{"n_layer": 15, "vocab_size": 1796, "decay_fraction": 0.532}
MLP neurons of a small language model. Each row is named by its layer, matrix (up: input weights) and neuron, and shows model dimensions 48-143. Each number is 50 + 15 x the weight over its row's rms, rounded and kept within 0 to 99.
A block is one neuron, or neurons of one layer that tend to fire together. After each block is what it responds to, as a language model described it from the Wikipedia text at the highest values.

L4.up76:47 19 60 61 46 48 16 24 70 47 45 33 58 61 39 42 39 42 57 51 40 43 49 53 51 55 12 52 39 55 53 75 86 41 55 51 52 56 44 51 57 60 71 66 63 68 53 61 40 31 24 35 25 48 48 45 36 60 51 58 64 44 60 47 63 57 26 51 41 53 99 39 57 46 54 44 77 59 59 68 43 43 59 79 45 45 40 47 59 33 27 39 62 56 54 54
Responds to: Partitive "of" and table pipes

L3.up67:48 43 35 49 67 51 48 54 83 31 59 72 54 49 48 27 47 58 57 42 29 57 54 60 49 47 29 43 43 26 40 59 48 43 69 74 57 57 56 33 57 55 45 45 60 22 35 32 44 63 37 75 25 31 38 85 32 58 62 88 30 24 46 55 72 65 50 40 65 24 60 33 37 32 65 52 42 53 59 38 31 70 26 47 56 28 69 73 15 26 52 34 62 57 32 60
L3.up122:46 80 56 58 22 54 47 43 52 20 76 65 46 45 48 41 45 45 67 29 57 78 55 71 58 45 61 52 54 46 44 41 47 42 46 64 45 42 62 58 54 50 27 35 42 32 57 49 72 54 47 21 41 54 39 57 56 45 58 75 55 42 61 49 55 49 71 56 53 39 50 48 60 72 63 61 34 90 46 11 54 56 66 63 36 42 75 59 19 32 28 43 41 42 75 48
L3.up179:58 42 30 44 45 44 37 37 62 54 53 51 62 39 27 61 51 41 70 54 50 34 73 50 65 37 59 49 27 34 50 47 69 50 46 54 68 45 59 35 37 57 23 56 61 51 54 43 15 56 56 64 56 39 43 75 50 51 48 65 39 36 64 36 60 53 45 52 46 34 36 52 27 53 70 76 53 48 31 27 25 51 30 41 46 45 34 53 58 27 44 67 46 18 30 47
L3.up200:75 27 15 28 50 49 45 46 61 64 40 66 44 34 51 46 37 26 69 37 77 75 45 57 49 57 62 71 70 60 55 51 42 72 39 93 44 22 68 46 60 19 39 29 43 71 64 47 55 49 73 76 48 57 57 53 40 59 42 53 66 23 74 51 43 53 47 62 65 57 23 52 28 46 64 47 22 38 47 32 44 37 63 37 47 50 59 42 64 50 69 45 60 38 20 51
L3.up279:69 51 71 43 61 40 44 32 34 58 60 45 65 47 54 26 02 22 20 66 71 57 21 39 48 50 72 71 60 49 43 39 51 51 52 54 37 74 26 55 34 64 37 58 29 73 45 55 31 47 43 12 56 70 53 68 83 46 38 59 46 28 74 46 33 37 71 48 61 74 66 60 62 62 30 49 32 62 52 44 37 38 42 63 66 47 62 59 56 51 47 46 44 40 50 51
L3.up659:67 41 44 60 59 64 39 64 34 37 75 56 57 25 81 56 33 41 46 44 60 47 40 46 51 65 22 66 47 46 67 70 42 38 60 59 45 48 53 79 52 56 77 40 51 51 48 36 40 49 42 74 49 56 20 49 64 40 70 42 57 52 39 44 77 38 64 24 55 43 58 46 66 59 35 44 43 37 60 48 49 40 69 82 46 54 45 26 46 43 48 60 65 59 40 64
L3.up690:33 45 39 39 55 73 42 64 60 47 73 70 52 41 58 32 45 31 46 55 37 48 49 51 49 55 45 23 76 51 50 59 53 69 66 62 26 68 41 67 25 55 27 66 51 38 51 32 20 55 48 63 66 43 49 43 68 33 53 48 51 48 66 32 61 56 75 61 57 59 64 96 75 41 62 27 40 34 46 75 76 65 28 44 30 34 51 16 19 27 54 50 31 54 70 52
L3.up726:64 68 28 54 49 65 53 60 23 55 55 42 62 30 57 45 40 57 57 25 59 54 50 35 39 61 68 73 54 20 51 45 65 41 65 65 26 48 40 56 35 46 41 44 62 43 60 56 29 67 37 72 18 57 27 58 48 35 52 59 70 47 75 22 65 35 75 44 58 36 57 34 52 77 63 49 49 40 53 63 18 43 60 32 56 45 65 47 16 37 56 36 28 51 53 55
Responds to: Sentence and section boundaries

L3.up46:29 27 28 49 59 67 39 40 37 25 55 44 52 64 54 41 33 41 55 39 47 52 38 32 53 38 51 49 59 49 49 90 48 42 19 40 92 46 31 51 31 42 27 46 58 77 39 59 77 20 45 40 49 73 61 54 49 59 59 48 59 27 16 36 84 57 66 50 40 47 57 72 47 40 55 58 47 49 41 63 85 83 48 43 27 48 29 60 72 37 29 39 49 34 38 49
L3.up59:42 07 24 44 71 58 43 50 33 45 44 52 63 85 49 19 57 44 44 65 54 57 69 50 34 25 66 32 53 37 37 56 44 36 54 56 53 80 17 46 67 65 29 43 65 49 60 59 52 72 50 52 59 11 53 42 66 76 55 35 50 74 54 32 68 43 43 56 52 29 60 50 47 70 55 50 60 59 50 56 63 53 48 58 22 55 23 49 65 44 76 58 56 47 46 42
L3.up90:48 56 34 75 57 18 44 47 56 73 56 44 20 70 29 40 47 50 44 61 61 33 71 52 30 39 58 47 45 58 35 47 60 16 61 60 68 75 37 46 50 65 50 39 82 63 36 32 33 61 52 74 57 55 46 68 53 19 69 41 57 52 39 18 53 51 28 25 48 31 44 16 56 41 41 65 57 46 40 68 64 77 22 76 40 39 30 64 32 42 46 63 69 62 63 58
L3.up124:48 47 30 51 62 08 60 55 40 56 68 36 60 57 69 34 37 27 58 51 65 54 37 74 37 49 48 30 66 66 80 60 40 59 45 61 59 73 59 56 43 60 31 49 46 58 60 31 40 51 57 40 66 46 53 33 28 59 76 42 55 30 39 39 48 63 38 33 48 66 40 41 47 18 78 55 50 60 49 58 28 61 46 49 28 52 37 68 56 92 69 63 67 70 52 43
L3.up193:20 46 34 37 29 50 45 52 42 50 56 54 23 68 30 22 56 41 36 44 65 87 67 43 33 34 37 43 34 33 32 55 65 26 43 37 36 59 53 51 61 51 41 60 50 57 17 45 58 47 32 59 44 36 41 85 60 28 67 57 49 68 38 36 60 42 36 33 46 46 78 56 73 32 48 55 68 42 64 67 54 81 22 64 48 37 56 50 46 68 45 58 65 91 48 61
L3.up481:56 70 42 27 53 13 41 54 45 31 53 51 51 40 53 41 23 34 24 36 60 60 58 64 40 43 72 78 56 49 47 56 62 45 58 44 60 37 48 22 49 44 35 49 67 19 55 58 19 62 47 33 39 68 26 81 46 46 20 51 47 62 49 39 72 81 44 66 52 84 72 38 36 25 38 41 55 43 60 67 46 54 60 63 59 35 53 26 63 55 62 56 53 22 53 46
L3.up491:49 59 44 33 44 37 46 37 43 64 32 40 46 77 60 44 35 47 44 60 50 34 57 70 26 24 50 72 25 55 61 65 35 24 31 62 68 53 52 64 49 75 72 36 71 51 30 32 41 62 33 28 51 31 61 72 49 38 67 54 72 67 73 39 77 74 51 16 47 29 56 35 56 35 42 37 60 44 68 51 52 68 18 55 45 67 55 43 62 80 77 57 70 70 62 53
L3.up621:37 46 13 79 75 75 28 45 38 47 58 45 40 80 50 54 56 59 54 38 60 60 29 59 61 52 29 21 57 42 55 44 71 36 23 66 64 57 54 45 51 83 30 63 27 49 43 38 25 53 39 43 36 45 43 72 53 64 51 61 43 55 22 59 48 52 64 42 76 58 36 84 73 57 41 56 49 43 40 64 57 85 60 63 51 40 15 44 61 56 61 47 48 26 22 62
Responds to: Table header cell separators

L4.up688:51 55 70 58 42 47 62 57 43 62 55 49 28 75 70 39 37 55 59 27 73 34 38 76 33 37 43 67 65 36 83 53 71 41 53 76 36 57 47 51 41 35 40 36 65 48 54 52 50 62 44 99 38 61 36 71 30 44 35 36 31 15 49 61 29 39 68 36 60 37 29 44 68 57 31 21 46 53 52 26 63 42 31 43 84 51 40 56 28 26 44 49 31 67 39 25
Responds to: Sentence-final periods

L4.up487:80 49 32 54 42 53 42 58 41 45 60 66 46 35 38 35 73 35 21 44 38 16 45 26 56 42 58 67 53 59 55 62 43 64 30 33 53 49 26 47 74 70 73 57 57 58 48 41 22 46 44 56 69 52 54 72 43 39 49 49 39 50 26 46 73 54 52 47 48 47 53 63 43 48 41 43 40 53 37 23 63 52 42 37 34 60 48 69 50 55 46 48 69 79 53 39
Responds to: Opening parenthesis or quote

L4.up258:45 56 48 49 57 49 57 49 10 64 61 38 53 49 72 50 62 37 46 09 85 45 55 55 49 54 32 63 58 27 15 34 69 29 48 53 48 51 48 44 55 48 44 65 70 58 41 61 57 54 63 52 71 36 72 43 40 36 58 56 18 51 76 26 57 65 46 56 48 42 33 47 55 34 58 52 71 59 32 69 61 61 47 41 59 60 19 46 55 58 49 30 62 54 50 33
Responds to: Mid-word "le" pieces

L3.up30:42 53 48 38 43 40 44 46 40 43 41 50 73 63 63 60 65 67 60 75 17 60 44 50 30 68 52 47 46 35 50 48 51 65 60 37 59 49 33 46 27 35 49 25 48 44 78 36 24 52 39 85 51 60 36 24 59 29 64 43 51 61 39 37 61 53 55 35 49 44 61 43 34 38 48 61 56 34 35 19 64 58 34 36 65 32 79 61 77 38 37 62 21 26 71 99
L3.up142:39 66 49 26 68 68 52 54 57 29 59 34 53 43 20 49 39 32 09 54 57 40 32 58 57 48 48 33 33 50 35 44 72 61 11 33 49 37 53 53 53 60 49 27 62 42 88 40 25 72 66 43 50 59 68 41 52 54 58 69 66 78 55 44 46 53 36 51 38 42 49 51 63 61 53 65 48 59 23 38 61 51 59 50 54 80 68 57 78 37 29 41 62 46 60 50
L3.up206:76 46 52 67 57 42 44 75 39 40 52 67 51 67 49 58 75 62 47 37 17 30 43 33 45 43 32 47 43 43 42 40 31 51 62 42 54 51 42 64 34 46 77 28 33 28 49 35 02 45 45 60 82 59 40 58 55 49 44 56 48 41 51 66 56 74 63 55 61 45 63 67 68 56 38 47 42 62 35 36 18 61 53 56 48 53 49 77 33 58 34 71 56 85 73 19
L3.up327:73 32 55 54 45 58 58 35 52 69 47 48 53 72 64 06 48 53 58 33 35 46 66 41 64 62 32 54 39 68 63 36 41 47 53 46 57 64 39 74 61 44 62 81 59 49 66 44 50 42 53 77 37 58 41 50 59 20 38 25 22 49 72 58 44 49 46 50 54 42 78 71 55 42 39 36 35 41 29 41 75 58 43 55 61 50 32 63 41 54 43 29 68 57 13 30
L3.up388:53 63 33 49 28 53 23 71 35 48 54 41 53 40 77 75 35 25 42 61 58 50 56 71 52 55 58 60 47 46 46 36 72 66 66 80 46 20 72 46 49 19 78 28 46 40 36 40 47 51 57 41 48 59 58 53 26 54 48 64 39 75 44 23 48 61 47 50 62 61 32 41 27 56 64 13 39 47 59 37 58 51 41 41 65 40 44 73 41 69 44 60 77 39 27 50
L3.up593:55 29 44 40 48 55 21 40 48 57 46 59 60 55 54 24 60 45 55 47 32 34 33 53 45 40 01 18 38 48 45 36 37 57 41 68 51 43 48 48 38 43 54 41 62 48 59 24 34 72 55 31 54 23 44 38 63 54 61 71 47 59 54 18 64 57 50 71 79 44 64 67 66 26 58 24 63 54 40 52 47 56 40 54 54 46 66 95 45 48 56 35 63 71 69 50
L3.up717:44 62 40 70 45 69 35 40 37 51 37 48 53 72 32 36 51 61 60 70 51 39 50 44 42 71 54 59 68 54 85 51 38 69 47 60 59 52 54 39 55 82 35 42 41 47 72 54 12 79 46 56 42 37 58 51 52 69 49 27 44 45 56 50 46 53 68 52 55 73 46 57 34 45 33 43 79 46 57 53 26 41 48 73 45 37 29 66 70 43 56 58 48 39 22 61
L3.up720:50 43 45 11 27 53 31 37 43 72 38 65 50 70 36 32 45 39 31 45 41 47 56 33 36 55 40 74 28 76 40 38 35 54 47 65 74 44 51 56 53 40 44 74 49 55 40 47 14 71 74 45 55 48 61 37 70 53 55 36 56 38 64 40 29 69 48 68 57 31 77 56 57 52 25 19 66 49 44 49 52 38 32 51 63 71 53 67 29 49 35 23 68 60 40 61
Responds to: Bio-lead parenthesis, word pieces

L3.up91:87 44 45 45 56 42 49 48 45 41 54 63 28 22 41 45 49 38 45 28 54 43 55 38 42 57 58 52 46 82 11 43 48 58 69 37 47 45 34 39 50 36 51 50 33 37 41 44 65 55 34 73 34 70 16 37 55 54 37 23 69 50 75 27 54 47 53 81 74 47 47 62 11 72 52 59 67 85 39 77 64 43 58 18 45 44 49 62 58 47 83 55 67 54 59 48
L3.up304:48 64 59 48 59 55 51 35 22 37 61 99 39 42 69 62 50 16 61 69 60 53 72 36 58 03 69 55 66 65 53 45 84 64 33 64 49 74 48 47 71 31 36 47 50 51 50 51 57 67 40 40 32 45 71 60 49 66 68 45 56 49 76 28 18 49 62 44 30 43 58 36 56 60 53 56 41 42 71 52 49 52 40 71 39 74 44 49 76 53 54 17 56 44 82 58
L3.up467:52 37 46 52 55 29 53 67 24 57 65 76 95 60 53 42 35 46 45 51 37 26 52 30 49 50 54 41 56 39 73 54 19 63 30 57 42 52 45 50 74 42 59 74 77 37 49 66 51 52 32 41 44 68 68 37 67 50 34 26 83 38 52 75 76 75 44 56 56 68 67 41 48 30 39 43 58 49 41 73 53 60 45 61 29 45 41 79 52 33 42 67 57 56 56 48
L3.up583:32 40 54 43 46 55 49 54 35 60 35 72 60 52 68 69 92 60 54 60 59 39 46 41 66 43 55 67 47 54 35 60 53 66 66 87 15 60 40 22 51 45 37 33 69 54 42 53 56 43 55 49 57 44 71 44 49 57 49 27 56 73 41 27 54 65 54 46 60 66 52 54 49 45 60 31 62 27 50 81 39 36 43 34 42 54 32 79 50 27 40 52 57 59 60 66
L3.up606:48 58 76 51 56 44 48 57 40 12 56 70 52 47 38 34 75 41 46 37 30 31 39 84 64 54 40 55 39 63 53 61 47 51 47 47 53 53 32 31 35 62 30 60 73 39 46 43 61 63 42 52 20 44 58 35 62 50 53 30 72 28 60 70 49 66 58 25 34 33 56 68 52 72 44 32 45 56 62 90 71 72 58 59 51 61 47 42 74 49 57 41 54 50 39 72
L3.up668:50 56 50 47 43 26 83 62 14 62 46 05 51 74 52 76 58 57 42 43 71 34 38 44 49 48 63 58 36 76 36 57 48 45 57 43 43 68 53 43 41 38 54 54 47 39 53 54 37 58 54 40 59 23 57 65 74 58 38 44 95 58 76 45 59 49 68 32 28 57 58 49 57 41 45 56 63 37 60 75 38 23 42 28 59 64 72 59 58 30 58 41 68 44 45 50
L3.up712:43 26 77 49 49 65 60 43 66 54 54 46 32 31 15 31 63 76 60 67 68 40 17 49 22 44 85 64 50 56 16 49 67 58 35 52 76 73 42 61 49 43 22 38 41 42 44 42 18 51 51 45 70 52 26 60 54 55 53 52 51 40 61 60 51 37 42 50 53 50 54 48 70 32 54 49 47 54 35 52 35 57 56 50 45 36 50 43 54 74 60 51 39 67 49 67
L3.up732:45 84 65 19 60 47 61 71 53 48 47 48 55 60 50 47 67 44 72 44 42 63 20 75 27 59 47 73 36 34 66 24 41 64 47 13 33 46 63 42 47 46 53 42 61 48 65 33 38 84 28 62 62 52 64 40 47 44 77 58 47 30 74 62 54 37 62 38 44 49 53 70 60 29 31 11 60 43 41 40 66 53 81 29 49 52 77 66 73 44 44 47 54 35 36 46
Responds to: Mid-word name fragments